config.yaml
num_hidden_layers: 10
hidden_size: 256
num_attention_heads: 4
num_key_value_heads: 1
head_dim: 64
intermediate_size: 1024
vocab_size: 4096
hidden_act: "gelu"
norm: "layernorm"
norm_place: "pre"
norm_eps: 1e-06
positions: "learned"
qk_norm: true
attn_scale: 0.185
bias: "none"
tie_word_embeddings: true
parallel_block: true
init: "normal"
init_std_qkv: 0.0334
init_std_o: 0.0415
init_std_up: 0.0478
init_std_down: 0.0478
optimizer: "muon_variant"
learning_rate: 0.00876
beta1: 0.95
weight_decay: 0.0
lr_head: 0.00726
max_grad_norm: 1.0
warmup_steps: 0
schedule: "wsd"
decay_fraction: 1.0
decay_shape: "linear"
final_lr_fraction: 0.1
batch_tokens: [16384, 32768, 49152]
max_seq_len: 512
doc_mask: true
train_tokens: 151500000
max_steps: 5173
dataset: "wikipedia_en"
MLP neurons of a small language model. Each row is named by its layer, matrix (down: output weights) and neuron, and shows model dimensions 128-255. Each number is 500 + 40 x the weight over its row's rms, rounded and kept within 0 to 999. Numbers have three digits each.
A block is one neuron, or neurons of one layer that tend to fire together. Before each block is what it responds to, as a language model described it from the Wikipedia text at the highest values.

Description: Mid-word stems before suffixes. Fires on word-initial or mid-word stem pieces that need a suffix to finish, often -ing, as in reg(istration), t(aking), ret(ir)ing, star(ring).
L7.down907:541460435451494554532482491502499483500513485529533475469526432618459538500594518482555475542408444507468509512537500488430605566463515564475554495484529579512478451488535444485481532495428508537493463457470542564425510501500468444502517492477507473557502449501592489524539439464506591447457497516596453491433510484473550461451566523509509507529472461543529533550497490526551451518525

Description: List continuation points. Commas and "and" between items late in enumerations (rooms, crops, organs, clubs), line breaks closing bullet-list fact blocks, and some mid-word pieces like "in", "ur".
L7.down840:477528462544498499508519494535423505497448542521455508546485466519468461540457482513477534473433485551489484476503463516517526486455432486523519466497535433509508490558495520514510410482461453591539526480453464515451511471545525443474529494455507596538468507411535509463510462499475540473551456524524433510546505492454503517568519537524505444537456471539478541531529424497458539568482

Description: Word-start fragments and section openers. Opening pieces of split words like cont (contain, control), att (attorneys), plus sentence-initial There in census text, title-closing = lines, and table headers.
L2.down96:502500441492488526491496487497458519527418445452490506455461523479538506491436531568427650564420515526497507468459534554461489539533448423487476451525534471537475440478489543451478501439444521434500473491409487494456449568463462481505519481470448532542536489540552467507499451479417527423482527533540506492466554471510530487538513508455475478512462548493506518523514484550503520489401
L2.down388:511465472522519497520491510479462501463432498481572533531558419489494496543491452532525523558464461518535510500460513497596508546543512430486448568524509513520475509477475496536507555501496476462488431573481507520555409542543519488522485567504538426470513457484453563482588466502484588557544471525477575453509469525399553577599457439546427424574538513530578495552498567544589472511551
L2.down486:453453474531568552501481467439519496463542503463578528492519510564459453441519525456471506558498502509504519592500510482463467484489537453497473551536453454506511479510486512580430519438464481510492595512485556465537483536457558464456508477450449465550471510480498522491551523462495455425543503566483515481564591515430454443490507494527519433481488482492548516408482499449502382546406
L2.down514:439494547528587470567555487541520544466527521496522514415535483497572504495552459480589488423495528470453561507477578537437444489545469479496483540464528600449519466571526455451476583507455480575498547576586473459492516476507468515476521384549463480522559474508514537511472480513478527552505538533504517522519532560459512558494474472467502498552433428505519475441433519536476475438545
L2.down645:556501506504520486453541562490464542557530488524487573573459563450506502542526501512555479513462497489480488473445486496522481482549580481508432482523469643463503499470472505531511492525456461490523528523516476496499476529469519447495444444504508514521546499493502600371485544546476471488521488497495477469464473499497431551546556481482471488542500451450510477478543543504568532537485
L2.down686:487450486459481412527505486472535492552498552539484536490470429513561505482539461545500482544510553501463428537558482473478504539541499492443552435461476558426548480484470481528529481547513492511502507495518481486450497544443594560496482544519429534474523450498506546568501511495519532516462486532561522505486490538554431531549555521553505503494527484484475499413446486512549601499492
L2.down752:531468540502496526528519496348560450523502528416489498496532544470464449551575516490488485434455555539477548498511499436546464509540543459462560534466555478536422509506577457580497454539512473464456423499482478498446490478540505477484497540501502457499507549530510465454591424583513419501476486511452550508460525503499508582487485540526492508539460473520509444526478572511504558531516
L2.down938:414544474484540436484471446483524481491502529504575495484466549530481462612487525522487515517455488443457530487531499522466464493482539477521464528502532479552537525417537496548571441460461529428501517496521558586468465480586485476556516501475583476478489494505572420539441480536478476411528479530470473405516472524433485490456452504481432494439496485482475486509481456572477517518519

Description: Predicate verbs and objects. Main verbs, particles and object pronouns right after a subject or verb in biographical or plot prose, e.g. was, became, served as, wakes up, shut it.
L7.down302:499469397511505458500567511563421484504552448610489493597541530467532477458519514587500413520455535496491534489496516543583554520506551457554550520490530470517503551516458461542557514440485578422493501494515486439449465434529506449471549489478491502474506541414539448418547534456512523533542548438477488512548531468515536537519512504533483471466519481486446512495469490458546498526496

Description: Succession-box fields and "died". Field labels such as Preceded in succession boxes, infobox lists and tables, plus died after a person's name, and section-heading words like Honours, Description.
L2.down12:484496528503505488519424441463539554527423512440522508487448528575472457516520529498531459458482542443435527575556495509523584494527500447495486525508498512530452522514497531548471517537506453468512394492549536487514515482504499458489503520529502432453471432493521592419491463538477551457490547458457541501579540477499460490516479560511475530566550477443420552488541495492570538522525
L2.down57:423446549401480511507466487487514448468506486449466510590520527496470485519520499479500492401477556426468495449524441476525429501565574498477533540567531522512555574484521477535515554454580569466493548532531453506493457479476529532467448508541453565528439505484538539496473533499515515492555438473469429519487472484521522520537548436489518499546496505505553467497572557488486479503539
L2.down66:500528547530502498558523487500472428473510490415463480449409490527546518493488538537472494502437490445448480519504521526468499520524474508483459456508563560504491459533612518495556475508571481512548494458472510492579499454443433468501456557574537494494486536446565551520523508481431547470413570440471485505496526493518491502555495538490448509464492502482474456505469537507500589510523
L2.down492:459498566545542571400530478529475529598509566498501618481457485517486497540573517530432483497502505506549506490555486519524506499501551406562560493556523447456529503509463498544524500566449485508502497509503528551529533554495539469435594560490523525512541451502481510440404500508516456514476502518498548445505459475480503449551492487441480484458459573503512471457523497453473549492507
L2.down521:481414514562502479514464461565490444486509571524516529430475492503544505500545445495532529457522490473544563535482547532528463535451497455529464504587494551511508483470493507499416536461492561529450559449546493502453548543454403582442505525494475432488451473492514495430464495461533518494493486463530514481446536545454502502467539457524573483497544504442451511537459483455514506497521
L2.down594:583531477537496502452551490512513449488501528470460504551533552559458403474473499506498538483516437519482563566519478550558510504426523536438467503447477553464526541522509510442465532515437485474565505528574490526535407550478485540545488390460500488531521511539502457553430484463501477467456491528503530489547563503514470541501487517512543559487498520504471450517464461475469477500455
L2.down766:485549562521494529573480474468498472452478459512476452491552561427460544484486519460498472459582512614502523520509506518541578525549461529494450450495507488454485504443533505509556539480530508535519503521483477498461506463518447564532491542470529454550460530514528468549525475493509522469382490503396477402505492485497484558510564493496569552505501519457570498500460452454515466498486
L2.down864:501541420503488444530451455512542544513538491570542523455540501535504507528462528475517532546531485486476467565613521482481504519476450471540435419513482551441509539478469504449478511533523442581529424462469575482573445580509511538579509472511474537556501461450514494572548539487460455414493471484548487481572427479427536490493412516508492483525470483555559495496461487540553465495496

Description: Incomplete word fragments. Opening or middle pieces of words split into several tokens, such as cont, com, ist, or the 9 in 19xx years, the ' after I.
L7.down735:525541484438478464474578525510504476511467433441536544452570507546491516521460592515516548547456481526480540428427512517471504487495486522504456477442457509456586504507562570481521536478458449504464520526472492530535495477545433473476482508541454527485538536510472472502486533529477545458471577505455526471468570477486420481498409457493510470525517468502545531546561518558459461472437

Description: Paragraph and heading ends. Line-break tokens that end a Wikipedia paragraph or section heading, mostly a final period plus blank line, also a heading's closing ==, e.g. Reception==.
L6.down138:480518507496460435500460461496488518421494468469513488437465529430543488522499487485481520489469556450534513528456476513492497555412587463523487532512489503516423509570462483444459515518449552522526533463466427488504482475573534499565535466547571516520490518492501474518505549486555541521512535501574512554493484497482486510540449473485533471488519573434499462471432511530502485494506
L6.down194:537570486517548554520481500530479536468469524528623574504547482543543522492492452525594495411455564479420436440555525467505431562506498482503485523504461539468460484468525515455519490484474449448522563462473483503468530456550463516509544539532537525488472549504512563563537484416489500497484577467570466540439480494481462539479471403454554496514488481551464446527507490533487469460477
L6.down485:522506388555457494478470522537581439436471525499553509491495546498544533558521468582461476505510543511421457541497529415498505535509465475522544498591491561558518525488503476507506507487505546540478512507521471490442537533334465485501479492525504477476462556530554522573429484525512513468501526482525480497472432534474433497509549499525502474561449467473463495520555520568481444485537
L6.down496:536508474506564614549530527480435477456509475496595523488445479525486524492551523511570473569545499504493426532430526481529501503442502498495493475533529501408516472479576436498527448504527529513424508494515512551511466511542519499528588463566496537475439494500482441528528514438520505476450531481485482477567432537528502497580548535485469534486463492500524508504442510498498448478490
L6.down528:546526504515572460536506482484547462444543489546492507465462535537489492550440458498545487445494400492459506585535419427501524580445495448567525507522490484447499474490511467504520441513461525496559513480563472529553495514577529501509512528504458491562478526487567504586514507444500553542490534552522464470559503515490509519594517500397459487525542514516490506497511530487528486504517
L6.down697:492506463455531530509466543487473488536562515479489497474541462484546494498511478510466553461467421483437413459406533490522536497519499520500563546487516520527512511477581490504542531446504535464480500492487484525503562450490391575450435536523545464533491463506466498591490453454521519498487493458425545521472549487474500534429524446453484572486474512493462427540500522479401477443499
L6.down890:468473409525517498546482511538475519481558511554509456475534533471484567526479491439508569467543582498546489557478494406500435517481505487505541527533440472484494577487485515544536459479456495483473456535474548558527460450583536516541474545505529443524500533460505562503450482562547492538471513439450459480458460539465513530488498454458483501469450509471505453533516534562541574501521
L6.down924:452556445487519508497516483451599546398431526432596496468553482440558487447497485530523460565510485592433510545526493477516576523491494498542529524491471573526545533519504483510422511482486525455470505470476484517479478463527600535538453482392505422488433481418518580573466526535520571505513588454465441480475445515468482478450522482502559541507440486572500538554506487515484537435449

Description: Wikipedia infobox and headings. Fields in Wikipedia infoboxes and section headings, especially the D of Summer (DST) and the • bullet, plus heading words like History, Description, Population.
L6.down87:508481424508518527457515440513474454490465540467524472478509540488504448508477488511559579556504505522500522458537497529537514458536506550491477479479509535497441471510485449482451498518478549585450589419573538488464526442437487455486496432502531518589487543489382558463508458443569474575575490453506515530540504534521532496575486414538564507447564516458540521505514477508483509543453
L6.down99:445482568517516477551545486541489549523437493529496463462504513462526480465490498498477433550452480506449552504514511478440535510628448597594533560520517496506541499541477484515450509465537537472496544492530508528494502533412584488490491444508446581499501540565417620507527451523532524501558520459584500481538536424498536508477510468443562511478470509555528511500459518559562448456475
L6.down205:451458486500476488485573542479447485492427514525450522473443524548491488484507488501517475485471452459500531455482484587525475501504473533491478532535582511503478548513517474554459518476494489504560509496506485448513577469484476484544482546405488488498496536534521526578507504491550438581453563494478566517526534619482469606463531532558445510514479411542527561528521503503491571538563
L6.down255:529591512476488535507514548518508509526412504557474523531437521471573496449441531467534472521499566517501476583514501452461542507556548490518483467516482554476495425454542476428560464536534515513475580507492471537479505555337510461516568497456610525506463464457495449547471481462495527488541531487488534531478457503460500500508478464539561513458540522621530518520491541470502443518532
L6.down348:521476518433467482489484489463507579433499457495508512532570525557535505490471500540538497490433461510527532473587478525521507414516522559468531495546531541534548510550435478533491514656578470506505468520509506435448505513486478430512449531511511540529496519506550436505426542498524488491500446478547512531450530482558493521534485505479581413436486556466522495544440544591451567501519
L6.down454:471514521492525500559583483517478483574506493467452539562511508513547445477462569549531437463525491522538390543455457533524525504507565486467493532514442476474585439476515521488537424433528463512520515433534543503447476500533578552558464561527537534518537469490446537474521471491555489480481509436458493416505517523526518439522532525458482474489457512548489416485454491463453501514581
L6.down789:538472441545485463494521538494599505522473510551489433488531576521533562542502577454494484471443531440518543491464536532550466452490489511478508482502484507456518488483425462566500588548509549538429486487440537512484515432425557404542500428464432487467456498479477527457548441488474486496479600501500445539509518591555541522500507524537529492396433523526484532471514500523554504497502
L6.down1000:553501553573492520444524463450496521550515489525501438546486608524527529521516520491572480567535481469548471520567528509534547560511541500441488512391532532550504453519552472542533474535486558448485481502527478500455470524479472476541480458464573537481509451552436453459423505501472474510479524539428487518529530467452463527489550529558511542404501473509487463462547504488473513432496

Description: Verb stems awaiting completion. Word-initial verb pieces like serv (serves, serving) and star (starred), plus verbs before as (appeared as, described as); also well-drained.
L2.down6:438574501516493518459458481547473581466478500502496511521490538501505505480510579521488465488483454544527507540513477502519446532526512537451421495532468547505523469534437521499461494554466560447587468505438533530488486491461388541551477584474497457441537516489486568510501474604459513475493520502497551474417513610475497375522495401530440542489420546481535413524429490581454474511511
L2.down157:479529408446538459450469491476490539536458503446492465557524471489499459488433508477474484528511532512489544533491484503520459472459502515485498517562504471492506502462490518519473514522461491484492435508502471516414503520516532574499487501506519487515488457495533451492486456493510567524466462448553497611555411538511520481515530505524451445488555534538498485517532449514444451521546
L2.down297:501553514473497481445463463540594545531455514537469544536527437540525461512474404504506509483527474471560547476522518473484539488461532442514559473547501506497499521536442511521504471516510545530527464456536469514528476473518568548560453523538501484470539479484486548470522452485428505491572526494416419490533504530521548547497429541488497463505546497562499466540504440472525446463535
L2.down324:594458542519530470498486485465525520489529547542445440485533485480493491471557455462513475502509539412463496505471497508476467580414542464583489448501469511486485483566558487532477509529478543519492423502467457523501520526574504427550588438475466475507493505486517536559480497484508533495511530481522513530544549439437512522469464496566513488480516449559511508531486506435550555489591
L2.down601:465440489444524469520500541506457569410436475462526554559515512482436512493493478515558474404481480503513638513486491491493481498497495473387476486502533495462529552610467526458526504529496505532484512457548465510490460531457500481419576460508476494522440498438523512538546462527454508436488517485501557489556477431514468499531509476517559513484490554493484514528511542442477446462486
L2.down871:504496486446488523533502430507464472556549493544514458518486527553458514425566502536547521561408530461468442524513572489558470484443520502450460515478508457563479462629513471436503493510531517560523491454486542502468481421554491531477491460441506432530490489506523484548537469505514441465449508520534530582501441553527503523443488501552516389509507479468510530520485476493558491488471
L2.down908:552403472482466533572492519502517497535514492536514479533491549519538427515557471430489491538481474556490511529474547522502515478506502413474461529447498477518473435532508503493514545488460504476539490557536531517488441433524443563493497504477426499537429508530582495556516426501537539458555504567416511548486448502496552462465521445515398546547467528518462587484518493518523506440563
L2.down991:473455535614554641492504493481541499523497528550537540491524496510475487467536428499511453514475481443495503537531555509529500524482511495419425481470517510500475437504424442496494523451542456463444557529520517510494447517438499481505544490493522513521588488558468533457518471458412485553455578492417504503491506541522491506513580530450490509424479498502478489511470488539491518524523

Description: Label field; built/founded. The word Label in album infobox and release-table fields (Label:), plus biography verbs like built, joined, founded, and section-heading pieces like ==Results==.
L2.down18:440502532532544494553450541470454575525543513583502496453543473520517565469601516447519432471497508511504481505522433491480473490544466487476513488423502500520474511503547513461506437539552506476466514516506525556454519443517461440454475546466572472520499498496511571475515501415504507542518563388529525513525485496506478578560606463514484550563531550581522511502494525522493513451503
L2.down28:560514515549482490460466477443452512500523439477470493449510428551483498512499499587465489566490481491438555533509465566481525438536470499516519463487413513493518448471508479484501532441566517481536533443462543595547443492447450486438487504548483504431507474468526568445526502514468535469541531494536529571485550513569478519474514551565465432496486422513570535504516484411545526435512
L2.down294:540474499577452567488504415515537500493579513483496459536508404465490470483475521528505573459518476540503517408485497484547531486517570500560471511516478467487490409477522500485527504532512590542539399503451398520521503446441432475523489494444481517488483559523494531471539499491471488570557539507475448521557392511514484495484469471546469554438577558484495523540472524458493480467534
L2.down493:538447500523453563563549515489447486549454441486562492449496522421533531493523568500461613473479489572487458499487517481473485484475464435482399462524492441543554468539491432545474467576475428502440560478452492415461518495513536488500511524494462554477479445535573491550495594496531515575449460567523467473479477494516468629459513465571505495520559513468489455534549470507548479511504
L2.down496:488530568541523471442512490482456484477464482514495423550491479531521456504451476496482457542522456492545514388513493516441492529478462404511443475586525522452480540513471540487449551453479494545566516513553537538507424563499465487546477401492610516478532485503510461547538575482510469463538548513453499507502485495428514507552453514516537562540519518394535527546515494475527463439489
L2.down572:495513533507480487525408606522442487527516503484570451471516486462502484552568461501438512504475418495514450513486442540590517505506530538475515590491491531476479533467459479510534480490481546436537533545551408475559511489428474494513502438537483462555463507567471449495484474529534461528492505579452468528493517504471530484514498552488473518543506566606519533534507503526476429505516
L2.down746:489458537473471535561448515441441548456495450507533446546492418481520457424541459496502457498416528566512548474457437500516537544513511481444467484566465506456515516548472512543481496514571477535512516511470564504500515442462473534507533577464473445513541511554470558528510497544477481498489578476498416383534496488551463497481486555534504496595517547491470497510533480492524497574448
L2.down1015:540486542525546558543394546456486528529528574537463419508487534472566556453543465556510459487509582537462482457489518475587497424520491511436499376526479450485486541406531499423428463490472551513500556489474507478503510513458451470508477501516486495467454434448504554538539484475527472519442480528497515461438463490464467507495514514481517524464511527576527519479547484459447561488558

Description: Word-start fragments. Opening sub-word pieces of words split into several tokens, like al in alike or alleged, cont in contests, reg in reg.; also empty table-cell pipes.
L6.down31:485517452484547604505456553527476507526544520496541483523466497491437532450552594553517532513523533464516548562491490511564590489527455525509466449548476417406453490513491466427517418586493501513457445613434477480520544521517511463526480496513482587446471518514536512441510557491488441451484492524512525486522519457498529454568488534534502476554524479543552490487510409436474548459502
L6.down155:474540427518515525466500535443512527562453537451473516485523521515569468474558481500457478489474509562488456460449468476464574584526493586540458491530499545515492506452485484513458510505515447545582513564496486472543530553582464523476493499468468508561562515428538557424546498539512469528499492445427485512540469467476498457436482550468526502515500506538515496508505500441460577480432
L6.down537:475497466472500482466520540447567547552492518476464525454531489439550471483545527505505479504530554513521489449514525544560505500492540528465491576543541558499390564510513466503464514499552509514473451497550482495523563432486534517465501455423486493480472526456477478475499496514537530444523553421443526515567462550455549497536570484486492443501454540521527555632490479516495480459494
L6.down709:474533476486531565500465551497559436519505546517550567481490462487548557550458482531474500436543529507567480499488494496547531454514506565506508449496515550465552526458452541541519508448410455558509445502558502459528506505459482474547484595563514504517534488497500527523515501461462458494543516521451514527492409482403428509461555457416515488434544504549484513460502476516486477452499
L6.down831:480427471549513454446524459536459540455473507567476503530508523492555552518471519501521501466579463530537422501456486491507517457495532507460483571453499478506531456482535562489513511561467453440540496506456589503584484550556562458498506540495491517473454385516567483506451461560502530459486534472523538415543543560442540538493546554547464496489484518561495480505525564529494511441476
L6.down877:519541517448573471442525476440452503538497545452548474503499448548452501524493526523552466566486428500549450498435464478417541504477523556542473479483519511435518554481501546518532495534507524517587488492534422504533495524459454555482499545477512549526571526506556501432539455578419454477581475518456566467463488509519494506470441516543431497529537536528507447447493478469517467442472
L6.down922:492513462479520461502535496481542426470474501521439436479497464545530497602451471506472546473567529471557450504451544496519531546462370500533487556539539510499449506524510502495508521522578450508536523546533492520551525546503495513465486511493487510476517465522522531442478435502561531455525523503566519507458425515546479442479482468511483479473429541521510593502488530499466472533472
L6.down981:511498497497568487464482470534537486481554534484462401500497477552562470523421449496518492509450431502443502414478530461472563486518538471497497473520470478476536507539447582522503485530530539484495574455446580541523567533477486441527494434495490441477519470583533452574433478475432542527467520486560479457464426466520426537485515491528493514539571487518519444376481557508483474522488

Description: Infobox labels, word fragments. Field-name tokens at line starts of infoboxes and tables (Population, Climate, Record, High school, Score), plus mid-word fragments in prose (Pop, Mic-he-le, met-e-oroids).
L7.down32:453489538525487476553490520411533484541471501463472436493553481460510469573453518463426488441513505451489512500464453452497530498501486474478480511493478443510450470520594512530516509445529417468504527552528517467527503489539546487523398491547554424567531517466501429558457500532469471457465514525503510497455450461599509495514578479490470522531526452542529483534491455503480554559552